Weights of a small GPT-style language model, trained from scratch on English Wikipedia: a variant of Muon for these matrices.
MLP neurons of a small language model. Each row is named by its layer, matrix (gate and up: input weights; down: output weights) and neuron, and shows model dimensions 48-303. Each number is 128 + 32 x the weight over its row's rms, rounded and kept within 0 to 255. Numbers have three digits each. A neuron's up and down rows have the sign that makes its largest values positive.
Before each neuron's rows, "fires on" lists the tokens most often at its 100 highest values on Wikipedia text that the model never trained on. A number after a token or word is its count.

fires on: "\n\n" 60, "\n" 33
L3.gate800:155133128132132087126164073139153166148111130132128066094065120132146137079147154181132176101201131098136079144106172127119095134122089156115149172067133135147090102175103155175128102134165133070181098148100114163079068140085108083155132121142151088146140170196137169113085167172096125094132115144153156153152101139111154173121143158159163121145137114192207156125163113121106101172114169125165135152117127134123146092078157148132128134145158124142117147140128099140120162065169187140116134080134148085113117130135107074193106153138113104102102118119159126127043168091194108097114119114127176144091131069168118110143073143169151096082073095113110090180197113056198164123113122139146084129179157122092136135114154144078097107128095137149111222193154134109074069148089142
L3.up800:137121127136132120132126065150151166162108151133133036121069120142140137066149141165117177091197147107123094149082184148134125144130093176095140173083136168156084056157080180165132101123138086078156123148099135157126079153089115091154127126135117091149129172208153152115081163167092117107118089154169163150167098156105152151140139152153137118171137114151192176097155127127107116135085163112154155156119116115136145103092167147123150143129160122131116126152123089140143178085176189143121137055145144086113128115141099072199098158149095115123101106107159128122090168113216077129106102117113157162071103118181131115119081154165141071090095083123107113159175117089190132131126117154161114163171170079124126129119106143087098093133142133164103184190174125116068098159086122
L3.down800:146094126109125168117111087126152138154087177100147071134121125162119096080099098221103148106156158132127139119087169116122129123157081115106112088103082146139065071118055183122113098149095119090143168159117184108153125123112099122124126141173089121163093179191149117152098155168129138078111069170126152107122153149136106142121173142129085084145155097142128190102163130160124128108103159119112153122144138110136142112142134136121152129086198137108170080168087139152102157165117144139141121076167091107083153130158137082124129125137124100140139146144105130110140116143194118167170083131083102180122076147120121131122124138134153058145129089118133150150102167170066121080119116139165203180113170090161106128076082123157138112135185128200110115141155157143166150135118092

fires on: "\n" 50, " (" 22, "===" 8, "-" 5
L6.gate86:087132140142088068135097129144096112120140115157137128109091195138127126108139132118110168075122111163114115156185121135151078094122159119123104145151113136161128086146149143094136103134093127088136102055148128136154151149092130169137113112069141070073198087130109174094121158163060087185033096191152108101121113140128165092110174132135095089155074113117155133175114077095096096154059156100123148121146060122101087073107132184163104118136126093089138121149068100128159144146115091122039135141108094161104126107116183079163110093139131145174097147050134215140119101062078079149111116165126158135060079153135146078100124154139137080126074092077079151101119073118218132086135138133144166090132159148106153126147179114128077085135098130146154131099117168164151138039072139
L6.up86:123094095123098100087166116146147151109131086123140148171168126146140160088112101189081102151139131169113142092186040078135160178102125129163185147109143103100078116144075149120143122116162150180140171114129135131120187121134157158105158134122091128159083179091128135195172169123153099089172146142092155150114141113149105125125123082138165181131156124169139088137077109145138116119147154198122139123147127153148088100159114097083136124169081168142164124148114119088129181142124165142146203172148153132114130126083035200162101064150090126167162078134183080089164178134150088132065182127152105155130142098129130108124133100154104173126167128147146138153075203135169146126138151056138108063163121119177097157166117137089123145065125120133120098136116134123110166106121057
L6.down86:127103097133100117077211139137147135117135103103132139183170133137124152136108102187098093174144141148123140103184074082164119176127124131160187135138119082094065148128104144125133127116171133177113169136097136105109191127148149161108134128152116145145067176082142108192158165102130087083189138112106163148147131118130097117113097070149160193103171131161116121153078134127165142091146162195117130129122132137128105126158121081095140096163091152128148131170133139079113161149092161149152191133135179144103107120121056190123134063143068108169178095153171044083149154164170099135075172149162124155161141116129105097134132090171131188129167130158150115183111203117148159130122129064166135077168108114175110142149116113077115154084137121157083135133113097126091152138129078

fires on: "\n\n" 85, "\n" 9
L5.gate654:165146097123095109103125120134169108108154143138098074092128155145157133099117141166211093118170132112135129135080152080134120169081077126109105139168158066177028172131136161193129118165155141080176127162120162182067104105121116085117159147147167088189115154099145172114107080147081097110090111118120116129115138118186125086062103167091152116136149110173101108134116146146121163133153100073134162131145159149123077131141146135149144106139146126133143142127120074178140118156131114112150062115119128107148116133130131143140163128100132096122091151179064084189129143136075067072187109127124105119104084106175112120143088109162176158203132154141136115219167154116092189115106116177143116138124137085088185111134088105103147060106165120136084159194171146098154117196096183
L5.up654:191142089159085151098123100135181141109150129142104091111138135115127126104093146164215160141159121112138146141077162117149089124091101131112127167166141063152003173108147161151097129150170130076145138192099201140072081064085108118083133172147170093186167161113118141140092064157120067124117097149171117143132146123203143125053113149097160132142133107161096114136128125141126138146152079092105125122128127156106107119109155133130153159125128141172170147117098078171135099166161114108152057137121128103153122126103120161140150160102139096140045154148050117173113157172087136065138125081120131098095074075165107103145106120166173143176101163149143130210157136110126165147111118168135115147139101093126172129093075114129108113126122147140126146190144172114164084172089169
L5.down654:151115148166148152094121146101156173120121142151095131122172127104124105114109114182170228169132104124131114145087139156127099057127111163132098165111116136142068148093163112118064150138152133094128125113100169116128101090092133147065127129160138089138141163147127106105120111166188124144137108166173150145139113100136166129095135105108152108133175114139098118148123109101170125143134128133095101156123129144163152113112179160102126161087100147164172123114098079120131097151159142099125124190124118122198133137097118175136130144139126100122030133109135099116123142157132214071086147079128108111103116092107102104166157110163143133100094101106115150160129135146154117131122116122149117136119127132143115114144106154135114139138095125204125139150130168130163073119091120

fires on: "\n" 85, "\n\n" 15
L7.gate53:160143142134106123139119173154129140094091159191083121086113170082126099088106108145118183123101115089105105122079172095158097152107126153109090146105147050178079165108105151143158107117166121093170141117165174169113119156115119138110145159168117069159132117106125136106101136084150166136119132106155155176051152107132161068044194183120169103151145135156061089089091104184109122139139130125125130146115115166112078095091171104159103148119122093134118107120188115155145142161100112121123128153074108100158120134104060113092165086154112130179052113103101104186093184076101147104138133121064121189125075059121085163135072141203170216128099078181113122163161122150125169120101121197126138097097124140119123143112082082122097143086118132163114123160162130173153114118153170
L7.up53:149161169107089091145119107122221149106125086118166106179105141108179161091098139173143144152155095113153094122128188129159090080133103137149094111148132152185048133160191104174151075191136133137177116217106131155147106087089087100107117176175115084188120138140066175081135128124216107114139095126120166123065103152152166153080144188137151096128143142101067086129134153159139185109152116122093138138114165134159053097160131124158155085067100115161178097097114098185144117123133094133084132104157161069145168120122122121138166125088149078122117132137086116129139120129104136107151144131107141090128143125165106076122082165108108152195043119144094108151175121109181168119149086164138154175154125144145164119135117143135119047110131124120059148135130184128104086142030115
L7.down53:092136151134144042118121137128163114095137081138103152121124111103154093141122161201119126115145136145107132129128123097108123134132119126185131093152128171096176103131103170168152145157147154123097151154153098167098147156113087102184164142146109104097108145146166139141105134137095151093148134152144158104106135144083130203122084149129116108104137150132132145127105148120134137144085164132187124139139099124181139122137114163130121109068116140103158078081128143173133154132158115153104126156184130132114087147074161111167132131103126151148147126137124168131170141145145124080118122132092131094165157121088122103087097141086149120133117133127121137109132109115097119148151106098095154132125155126136122090147145094095125123082137121171145131167131071147140149089088136

fires on: " | " 26, "0" 16, " | — | —" 9, "2" 4, " |" 4
L10.gate598:160126142148118130104150104144183112177141130104178048096140137145115145100160129163139121113198123145121110121131089131148139182165169144186119140120108093150137168089154167114142131145129173100203150101155131136117119142138143129127107166112088143177120063092150117156133165121114159057129137155115159136140097135086161175073113186092091112087152172145075122118118130092139125039157127103146073135159142055139046105153145110079123133111178144107112120164186070163124128143173120150093166136100099071147114154076117141094046100127153097101122145090115073135100154147132101167168064096088217144112149126113150149092176114158122136170117129115163097138205151121116191101191110123119114158116187094085162094176112134154159097145088099104081062148148175096152133168107184
L10.up598:163144146143064173084165113099164178083192138155178112150182077098176128127148077117192135144156126152189057130156119125170132178158120192154131171055120062105100111138152122133132147136153142111132154147158151151117136177110162076188097213106066134139149066146101149126116104151150123100080106060126139151156117125127132121153113211124116163063132144081126097154156153155151117091161108132162107069160114146156113092085092153097137142101208177110103098095165104126104132188122141138165059142111102131126166104144140109175107144160122142176104142112130126103111159138113082178189141111116139140162105145092089146135073080133147139076080113091134089099160134106179166120099100144094124105110108107163115129136113101117117094132176085068064106099116118084183123110126151
L10.down598:116145167123151108114119136188106080131096173129092156125171132144112108138148141066104152120155125099156158100125197094113148124109134096139113096123110133123208201130122134126101120147108148147184062179064093129223142160160145176110113084115138154133127135079167170134104090130128145156114223113121149106161165168117082168123128128156117119159093082123166135104066114109106073161086141121130092129080141160125152109130058165166165121150166184107095143132144099079119117122127142148106145081151062145140163151140150153170129137104111163146082119089158091101134156056113101030136120144125096051148133154144130073114206154152129092100132115115126109074055149114127115116140150120105147133062135169170077101090113122184095139127174087035156116136140143131092121094088073

fires on: "-" 100
L3.gate642:155134197172116223218092106063089131109152126079239118127183135167185112125106098120126127100119123070104096147143126125146179112139138111138121114125119139113188107165083146095122155145079152073182111121177090189186149179113128146121128095147138095085144056123134165138116152167082191186120096136163180092133115159149093101141129115147098105125075078115131137105117100123090152114180129089146116124094171124139113094090110116145125141146165147097148167174092156138192101110152152076183108084144156124076119126106142138128081102100117120111080110073161086132121141116165177158098083122073106098106189146136085107131137156169094149143088108107177061134123103137155110124144149109089132121116173169091103104177113136113093130087113117140186081164074156205088126117099122
L3.up642:105126160127095116187182132155087125089114080153156083122154104088170147131118092168176109093116095116107128122137102117085217120138191090119154126161134206098140078167090067167185115142141179122124093106158156140125181108112120175119188118134100120122081118107136088145172153113109106096150111134105109109140139086168098094101078167116127093083132112121139130122170109110146189149130195126151151163143148182149079129119080097130127108132150142242143133157117212196080088145123120094180194112047136133099115132104105117118144122103109116072142118136112116125146196136115118162082110131077171161141116143140149098121157136129166168116121061174094098175134168131123105179142090092153130132193118097123099130146122076098083173112165124069140143133109128203139120155100173
L3.down642:111124152082070118190179100114086112060124087150179107131151114100158158140159141199158134081144086107110142150153113093096216116137214090128162131163130164081153096143089060162182112135141162133099096127180162149128184123135108185121188115134105126147093096132147083166183155131077101093151115154104117118127141112159091100101099159117149068090128117132176135108181132098140188135128185112177146126158152195157088133133098099145129111159151121210122113161108222164104073141086092103182183116065147134079084120115111108136139105107100113076133094114110127123156193133111115134088138119116163139152134120132127119127140121113173150139095080171112111176157160123121123154147101083132119134201130083117098129128150094107082169102157115078135152138122125181127109154119165

fires on: "\n\n" 95, "\n" 5
L3.gate238:098113113132156107131148132138174057066097127200120122085101138098128104130120113146147088117170152107104120148101146118091090085131084192081113166145152190168100085148102101123142119117153127144098133069176174141111152147094091137107129150093174124124150190134138111099147188159108142143092122150205176146139111153163098072147155133142129138129143164109168065094137118094129132187138128120123117126087122151194162053133148127175123104142190172162124096221116088137146135129112118106150089099120108153149075154136152100147157099112068154123000173126151091146075102145096151094134105121116151122121103126113095093110145161139158100128137136162181145132113122122128099139059112134083159100131143139095131096115074190129141098114108049127094159079087174119128067183093108
L3.up238:079122152116142079165121035140107148182137169121105120172055115082081083056180206183135141159184232164086120119111066138090071139160096134142143160130155172182082169112132120100145114097099099094141088133147116080080028127113085117152132202140156109168133200133127140135115177198133151138091133151132171113102056124109158115122135162099132130171141157132159124111145109180150158122105110140165106112136140152117116171122194174108180090116129091112144094115165144111163146159114129109107076154163155119131139133144135175084120082140177090158127123128147157136115159147136157112135137157126110116141120188091134129095124102069121108129043094121147205130158096200142089121110160112163127119134125111125097159095115129101128102139125125104098105145128126087087134154093121
L3.down238:110110177102120095168142050124091191193103151077122127205091116090072084060182145181087151151154236172094146120109055125078093159181116092156139118141150149188111133111133123123158128084110121070170109149133104086102052113092092075157132171155126110144121153134123141137120154165128157135123126120116157102107076096114138146129165165077148141180145132148159158114121130195152160110123120133152128129142153157100116169108160188091185088126148080120139122121141150098121152131141128107118086173133166086109150129159137166091123075143207108136169118138152158135110172109179130110139124147097122129137139207120126115102125097056102107122052088096165180118164112191118103101125155100187114109108136128142096164096147111125150082134147188093129076141125109059075158123110152

fires on: "\n\n" 51, "\n" 49
L4.gate200:134126095127105093113164114086117098099128151149176094115070125106167135089168128196187132098143172108123086110136147111139113117153174121108103150099162143139095120164113139139179066100130119098158084156137107179111120144120124067110165115141161111151088183166107192147079113153166138123062130091171120141166134142146138118128097085109105192101143112135128112122163099156178137147122106117156146160120167103171158094155189157133152144108168164142078107161101044179109158187167111043164154112123135112135146212128116168131117177122156088134095232151114079150094124149112134102124195075091155126093133152096138083156088104122149138149072117102117149133172134080148116150115123164134034111123150142052189112109099134129120118108115149113093158146080174123120140154089198
L4.up200:130119085145121095095174099084105127086128144167124054116078119124148079083186121131121142163143185127153101099150137125133181115183158153115123191094145153141073130127168134120191106123185107106119104116131101166139128131105138100127195160169171140153140206198067130120129113096162150084087155106176103112171112171116145100099138111164112172115147085127163118088129089116185165112166113107125187110128124149134137123113155127074164152121136123130066147164144092164135200143158107111156200148166145123153122144090124125143119178125139113126081171169117135133114111131106135107106150112128114151122104127101116080152105121132105125084062101079105099133151070072143143189107108102135094130127129183064192053070109168128140168148137143141092124135077150153116120212095187
L4.down200:121154115113136093141135076113190147100140117147081097104108109100133051140163124182122135160122188140142143087112115145064177121170147181146101211111156174135108134105167116101214150124200134127137129109134142128104122093099153125101237166151141106140151193143096091088154091088141148067119169119143119102107125145102130106095209113196112120169169097137162107093067099076150139084190082108106155111131118164106093084038183163056166165137130091099119165130173162137154178100135093172109164147187180135165119107107134129143140142106128147125095080154136155140139127089127138093146117126106099167156112101096118132129114114163096129127065138118138108121120085079139127179117122078118134122163156159126137064091081153125172162129141124181073109131109137173115127180128164

fires on: " | " 54, " | — |  |" 5, "." 5, " |" 5
L10.gate262:088157072176107112118106102114143188181136126098091156108126115194161131143135141135149147078145173144099074137128155154123085126187135077126123123052165121159117131139136157186102151151079078044095145172189140142069140069135101132128113181167161125116115127094151141103090116138172131108142112155135130165166118136113067172150088116087143109096155147095116109126141108127179153132129164087125108123124118181094100114175149108152131132107112131153132107118179141097156163139139119174128168160113131175137133143192116099092115136115116171105132124141137133135084113156097143187104130082128147157192158085136111150148158157160182062157165161139187122107149214087113097081134126073138116131144114143133091101162066113154184079148096142193101079101062134101120198126110093
L10.up262:171118151150104091110119146168115147099167138096130147096138103182136131080099127112115143081159149147109135058153186202142096140172108105129153131152128161112105155121164141242114126162178169112116174134140123132165112082115106141116124136158097182174081134177160159107167075186187077071125093148078155136064103131125096096079178130177150108144145112143134110140169078143141129091118166156068145116152059109128182139161170117126132074085137155120110093115131141106100161126079132135186152096150140128116132134165195098148128100126148150146112097116154090157100158180056152131190137131112153084124190070096157093137093107106178145124132150120145146171210136044143097133135123118147124137093177120135101138147103136113158099080131125148064072113161201075160137080100076
L10.down262:198139113078180116126086148131159088143107117149122097110116149110115177149168077120119114145157071137088147152097161098132095123074087188107075137158160137114134120101071078064155099099151188157140094106105074136148140178116147137139125029118045173178141107118082126166133106152122120120105101102110181080122128128091130107160131137124121100142090159136121185145105106129153150154092131146089159130078148077192136085094125126114106088187100125159130169180077097108071151095168110117111102137093101147109097083185135162088148120119138156151087146152163134139184104030126158107146138151131143124078112146142111099089129076078123099106168164150106141066096111199148175153122137155188103133155165099101117150095172165148134145162138098047194134149159102119144094125096094

fires on: "\n" 76, "\n\n" 23
L7.gate343:190152115151083113102136135108223163079158181176089171140122111156125134133112150184184154170136128151121150125064146105147094170114081119114135147139181105162050144140093177117128104159143063113193102126116161185092082090147125103125171141170180086158110161097140200073119095112193097121146116090130164149099116129191178118069153149080159080148172134129110123125117075154110166134136076101155157131114169138139073111134162111179115126113068119181156138116141061169148118141147118128121110138104094135124127135142144179133191146142118125124048131160089139107133166115106123087176138141096126083109115110122118115167088124181140162161080150138091118179169114163105162096085085157076130080102113153135150146124130136132139074107162172166059155153145149116106120162087146
L7.up343:177177131163055072080105112127175147069141151135106100121098151166153140115110126204180136151162185138131158138106154107159116145081088123153078116134171120157042144145142167127108101167161108097190165146147182160078103110133130104117150166176136082156138132123114161073112092092185130113145131129145129134142102129153157122054149160133172123114157126178073091112091100174092146116145088123117165144140110143140081137130205130136142099109091088185126117130124086187180086136139116104135128139107120076163131139129126173115168142121141125135092127176070127155158157126092130098164078126126148123115129130124115114151074108195143145138124116132105129188209179098128183115090103173085126142096110111128148114093142121100120091118133170134122159205168184104162166151116164
L7.down343:169167140124076108089130098117129101091151188131062115090125163061147171110123103209156139139160176116138142154080098117167128107082081192142105122136163095138048107106148135144115124131167081106175139122156150143126141120114132165135118155169117105121136105129086110096124157124185176105140121111142135127164103114134150119103146119125125165095119152174146078126144128137140117121119121137102141182131131108152082093096198165148124152145109082184123103121121064114156083126107152107099132147139108094150138194119127139136129149108131136171096120112132130082121144073152185141121064125152159135105148148131095091158088135176164126099135132136119159165150189129160161139092139157106128123132139143120125125117145111095116123092122093186127176161121174124126095170130148

fires on: "\n" 75, "\n\n" 9, "ography ==" 4
L10.gate658:124137128087139121150113110133141175074136163148164128125152085106119099137120112169158127154135145130105202119142127139134155150118157154068109116141237062134114122129107117087065123141128129065129167099148165190119140193136158087114053129148125057109155135158113141077087150094167082089166111120084126133170128166159164075066179084131098123153117123125094160127121122148127099129125061119137143093160114113199077192051181174136086066150144165118101154137147151111135099129137103083134093173132141168114144110083140128130188099176151177125090163122132104137162122129115130054136147159111055129100109085116113118118153232180130144143126116140104111176147084099113147110015029116129139149146161121146087168099084145122161127110146100164134091136161127064102142156132101
L10.up658:193102156133141133093137129155137146085134094115135116078140105085176101084146113203178130139076100152169136125083141129078112187163109100172147118174195090115049119112111116098083130113149099100146125157129158121143143166091139114121132134144171122114138119110079207103139101133187161140194122102134111127064071146149090055111172149130133130130114112093150158132109101158099164106152086111104177092078144118119108133057139132139147091112123148133134175140162147168191132153097066173107060190150080142117148159112110109082141106096093087115106166157104102129136166142122135141191155123165114079112169123133156151133114184143124116119121151162121061154120158139096139151108084142077119129114124126090082209148121092119131036121111135096064129146186120099139156214105106
L10.down658:136127080150119150106126105125113168098098132133138075093118096144156102131127137186075144148114122127104089138160090164105076137116152103190115138140137127115125083096129126084184165119127097120106116087142138090149164083152141176141139162175112139114134099126112123135115158100150137094145123180144144148124139159120142182105165123112125073152170134130113152111138100093134119126122135141105121160106141084181142093114147136114133105093104107114147130151128125100137149129155135160073134096107114113124169148115124140132170145122138151142102137111103115125102128125148151122133154067118087125128065109091145088108183127103138172092105095132093103102096149108090156151110100150081078129078131176123123111148114092137105143129150184208097181125117089140124154128098148

fires on: "voy" 14, " Mus" 13, " Battle" 9, " at the University of" 7, "ior" 6, "etime" 4
L2.gate323:131139124213120132122150098168087147186193071107168100096119175167139111149100092105133179113144093141094054098141107125145174134157121157141084127128147118163172089146131153145128057125093171094081126089156107177172091158157130108100099129123139087132144137114097189105114148190129184159084105161109198168136101133072113134116129161088133099143090150145096108086111074117077106099097131105112158140113077145161150146122116118095084082168118131153142121214146106204223145129176112103160153104148153095140108154164134130134112087170038118122086120096198107164078109152118140146154131127113130171093160174161102119094141065212116130113123109060114083074216129145136184132120101131073119091116142127124102127148127124087134121154153094172117112104117157175117118122131113
L2.up323:158117114193144115106109081168119155148205107103115103152104216172128081095089092149103149125120092142107063091153118130147164088091097128132066135172150113134127131107164150121123058037040147151091126123140093155136076114110179155121076128149071080180096138159161138113102141213123126138149140149154161106157100102107119119132158149086173108166106148187137119101070117191138096107093128118109174168132137157154098171108077157083084111147098165117145083128153171133119174131200112125211148057121162135183131125132065144114099077144106134129104075099148154160127163146163140112162111083149107196121124171136129169132153009167142103081115134086107121087177138139120118176101112093129135147119175138116099167122149104138115108173113148150154144147138182138096101176089143
L2.down323:144113125191129105105095084159122142146172106100127104142117195160129097108093095130095122130131108154108082086127104140126165081096099129124078120166148093149125138097162157102144057042045160144110112117135090148125079104116160156127067148143073087168098131140163124136098133215105131135137126159122154122152096103100107134150144149087167093176122147186154114105080123196148094108078131120121175163142140146140093173115095153092070107150105174114153091126137176121128162146226124142204128058104169146178144125137038150114122102131112130119101071094151162141113146135162126123165131073141095209132132153150116161147159003168147112072124128100109124082171135133101122176106102102136143158117165106147092165113146086152127121188121169118150103136146197117109117167082146

fires on: " | " 46, "," 9, "." 8, "1" 5, "\n" 4
L10.gate285:153119142157113114157142083135163094129136163093153212150157119130152176189128126119124078158093154152155125202091111161123146167046074141129134131129086116116143115133133116153098098140129116192105137117181176123118098090150193169141135143139118133143121170168116190067124207145149168089160151109148138162122115105189110098132093139113079064196116127160120105116170136092093081126123166089111163133144159136097214094150109112178150052197171121128136200151116144087079108106082104108122110152093087153134143149172124200083137192169133132106109157134151116086157111173148173108158102124150178127190116149088110050123179096112096136171144131121147124173094150158099101124128120082122085121127153138133131153185108114126107129126131148080121170113071109121158104175134092
L10.up285:159113147147137166111182100123119107112075155081105165171130139159170125129166126164121104102139141130158119142116117156095163136062103092082100150116116121147071102135078129130112112107132057147137141134213157071059117066148165112059106086071120148171156168121165164078104206152151112107153115147108115103077138108141091126044116147129128145103088084162128068102115135160161079050115079137090143132111177120159213127162132062165146089161151104065090102099112159149144112164077123093120126087155121169122171175157094157141139121134104166138133187096122183094107109144142136123158144141116156169193146180090078099068143129082153124150177122189103109149117154130185115144126124118116068118081111084136175108104097131127126114083096136122119130113110096173151091079127102
L10.down285:129145099087142128144143121055122111167091187142148126138180162149129151173072101123068153133085099121096145064097088085182125128086134165182129098110160121103120125138166127162193116146106024155134111076120119167099087162158099158158160125095118109060097145146156138143144135151098111127050152119136095150055102145165085148067082208110060146110120135134168132106167118113123138163082112141116161109094089071076103145165193083153138121108076180098117091107083117087083103164133135153087091117125120145084120151127187119117060105089125138199138116114102124115105112145061159142065145191131092118077125169110152164178146094135045094129159120135157130158117118168062129083145155112139111109194144181163095127157106129138118148094143092108149130154153104136070127132120144

fires on: " | " 25, " |  | " 10, "; " 8, "0" 8, " | — | —" 6, "1" 4
L10.gate561:141107129140175142108161108100163081129211127141157149140092117125085083111121116143149096108078138192138154119143091107127168098072161113133085170080148116100074156111157115075143081156181083141093092129149135164112103127138194094154109176143174125174145099151151083107100115160153146129165079155135138136146169079155146139128102127104102122104101092150126125088150099153128161093131113127179113179130138104069195174059192102132127140144132093165095101123092109137185131087107113147137102175084128162112130129144070090125095161134127147165123152079052139082123148131106178141116137106153124144188144108110136118083135154084148168155057054143090128087232129139167159101064124130084084130161183136082096152067101118122048094152152093142107163138139154121146089125160142
L10.up561:113131110147160163131128111147145118134082124137090118071133156112147153114105165231198074149154099133103152133127144083126175110096106080140121138108105086128092139146164111146165137140164142185075116076152173077102100099160206123146175144166178102194130198140112096120148179112144164121130097163167139120093088148186122127177104138157150130107152154195166130112130118097157140116070152107119130169186140089080177131076146123099133115106200112168107075165098110121101087142108125101111119095103156172120149070179060110149152133160175141118148120137111133134095132181112155124117160108129133104116114161156100094123157069135146168115086050153132102134131104148085162113058115147119132107094159125080112113124141085176124134105171116128090201161189126164162084108129152
L10.down561:067111131093036081166127102135063142074133077123171108134144144080146103160122139095122134129161165091104144117119135124129121156197143142142199130114126132117172141165150076130132108148121132119162134110107147102108129123141110110083168111102132114110168144105071148138086115169106149183014105117082156160162093117111116113157118139129079124104154158062142148142097104146136161126172113141214168119163117125100064100160128116090154123144075150129143129142065111126125142142125163165173121090142140151139125137166140164168078133083090157067126068163151084124169079179146094142120090149111158084151117145171193177164180106163060107110106096140098091146074146146136214123113139089140127116137123143141160158139136146114149115123081099101230115156090199085088131112154136

fires on: "1" 17, " | " 10, " – " 9, "–" 7, " " 6, "0" 5
L7.gate181:116121135124218087124113127126114111005137128183147128079110150114138104110128143109122101117080132110108059141147132122124156126127114156151107122159199184129141157111089134173103116117126173113155142107187035112138158130120129136110150097093161150140079192135170135099131140129115106173122094152222157127143132136156137096113174141073119144150142064101127120126119063129091103162084153164127128118130128129129090092096113065124165090163134088134134162115105064111152147100114139132094158067125078145145151175200173162137117186137146156133165077115121111117115118161152137128137163125174195140131110116042096128128135137086155169155148128094100136119153093037164118120126135113127106083104103121114080131124194098139140100167186101124132162142114141112125122176068178
L7.up181:113153078137187119136154103150090146119214116123098118115090200141128081111134107135157152154161119173091138125173152142149107129126049111093123143134135160181089175135110106170085105150196125133145111095131108072122066090153148094146109038124108128113088173158169129144144134146168117183165089119154099132143093156120158129150081142113191139135104100135166159119105060160096145146085141147120182133171125124129128118065148155141130149201160157098069180148123059215133157156144139144132139054141116201070157044125160145207142146115148104142111102134141159094176164140115160144161140193164197097185090140092087125158149059113155157151137057151127134157177108068125102137133129104133109096163174141109139104111186091148098148077140098131115160155153157126118096119081148
L7.down181:120126170155119131139153111095146114135156099133135088118119122099102112058138131118120120159131138130130099115109093144191167120134166165140039122083070112116096117085124143095136103174059067135079054127096170075134157160115140122127152113082110121068144142107095094112126072091086090075145143099046092105114182123084094156169132115152059126038117134108164070118111141189174147136107113125131065111125115120113117161078094146200135143141160169114165140091135164144084112117123079156146072131094141156142107135131118052107165123112098096101121139143131185153169143182089139118131113115148082163153094091162141113113151164133167037124106069150093116195148127157122165176116097166174071098111181146111109083093111082145154089114108126071092089162174115109095138138173093

fires on: "." 54, " |" 20, "-" 19
L5.gate204:173134133060096117087151122110097142092146116085113108103142131078123121096173099092131207103112169129141113183121130136140099067151165164083162162125156132092134142141142122169140085131150157152151089139147123141148140134140068115118168065132186144076105081133127133078140120137126146152104124130175107165159154116059145085080090107109187147133159119120156154168121166166165153169135103148125181131114149159113094110169154131134148151171101126151059077155120094065122122114151160110148163168076092162207158114110144122094069165097160143118098179134136109192062151128115152081135152088138146131128178103147130129118116106169127133071099153119157089187116157086082179157127146132158091095208105117116152123173164105132096115145156193139121137099143118122136156084105184
L5.up204:156105122102084155124185156125106084102198098175173150117107176138207123094159119076142138096177121163129114130107090086148147154072162124142217126178087124118158157227094119157133127180106142076036114119123123100112138140126166106113112119105176124095111079126111139147167114120083128155068078100130117140163163116190145150098089154107187138068097110108123164131121090121109128110109170143089125056098106172163090096188028083151152174149125137098142064152090125135095125172115120158157101164113197112127148128137136081136074141128167128120118060095116113112089129106129132158165161122115058123193067100167139130190091133146168137131094154116179187191100184115074138161181099160123108147139129129103133128185158112119097090090142131089172177122133136110145102115152166
L5.down204:103093097109094130151145139129108082123167144137121122120106157121222139138146164116137114098199125081176152091172091108140091142073192085119173182183114098083173179177076147183133105169074152113053118146128101090144147146143133139131120109120156136097081127168138094189148086108101142111113071162150090123150132107148162154086119141125134111103091126129138166104118127133128130061114177131145159064087125169144101106157058108150124116152060110102129061099116167140087122184136089154124123140089168187134126126112120080139101107089111123081133078075164067105135120153158121086135122087077079071144090143157128119162082115134170120168075168128141156186115170131103145156179114130104146132157122102115126127158192154121140123070136135092129171073126137127106128100168129

fires on: "\n" 77, "\n\n" 23
L7.gate498:102124083102098110160164142079120123103169177165074133170087162115145097098129124145190181142121150129106126132171176125077111118099115118103089152130154127134085121138127119178149126107168094116184181148179159101139132130126181126143120116168151087102098125132157141134160077152179163049182083189148113103067024125095129103153145134063074148131136138135096110109119099170135071094142096087099170142144179125142122104077195130116120044164136106125163188123216123150132127090146106105105125160140143110151134141143114119120104100153134137185101178153100138140097085168124161113197138091129173113119143075168091144144108147114141098138166121195087152126156181105105131156114095119095114113111156195140161115069146128133118161126156120141051190123139099045132157139126182
L7.up498:183151160106101079156096117129083102103178155137091116136189067087172107131109094124110159134141169070186108153145104100155104096166134124123131132142125098161135111175112140201135112169187111099130097135174164135106098100040121118099161157178177088106088185111084120162167137114123105108121096134085168139131130126194141188077123149131159125162131154138094100110152147082123167126173124104105167167139077192123158132141137130098114114126146127080118122134151107126160135103129125158151167201143078138125181174115080167118132123116138141121152142107107058138097150137164139078117116117097072109054126117130153087084140180143132140139045144170123156171090087135118136129072089102111120120212198087104121128092107120165183092157207135120058096180155064147158138125164104
L7.down498:124155068142116152118154136074063109177142126137083135132135108079112115108108124084135132141135122119159174143150127102127135147106132121138073209124192143128071141118157165097142121086136078103165178116164138110101096130113140116094109133124155127082146148103168118128153179124118093095146156111124133185107091147188121163128174206126129121145135178167196117089097129175141092120111105080111214102077184094140127113126106181099113089051132147168136162102101143114088113174138146152116103136158121090143130096067154150111161121163136107141117122121147099126102134148161147131151105090183093154093146124118148127099115204136134146144134150181076088139118180134161106146110112123082169157126163118170156124158140098179157152125145106132144135134135116104137178169131098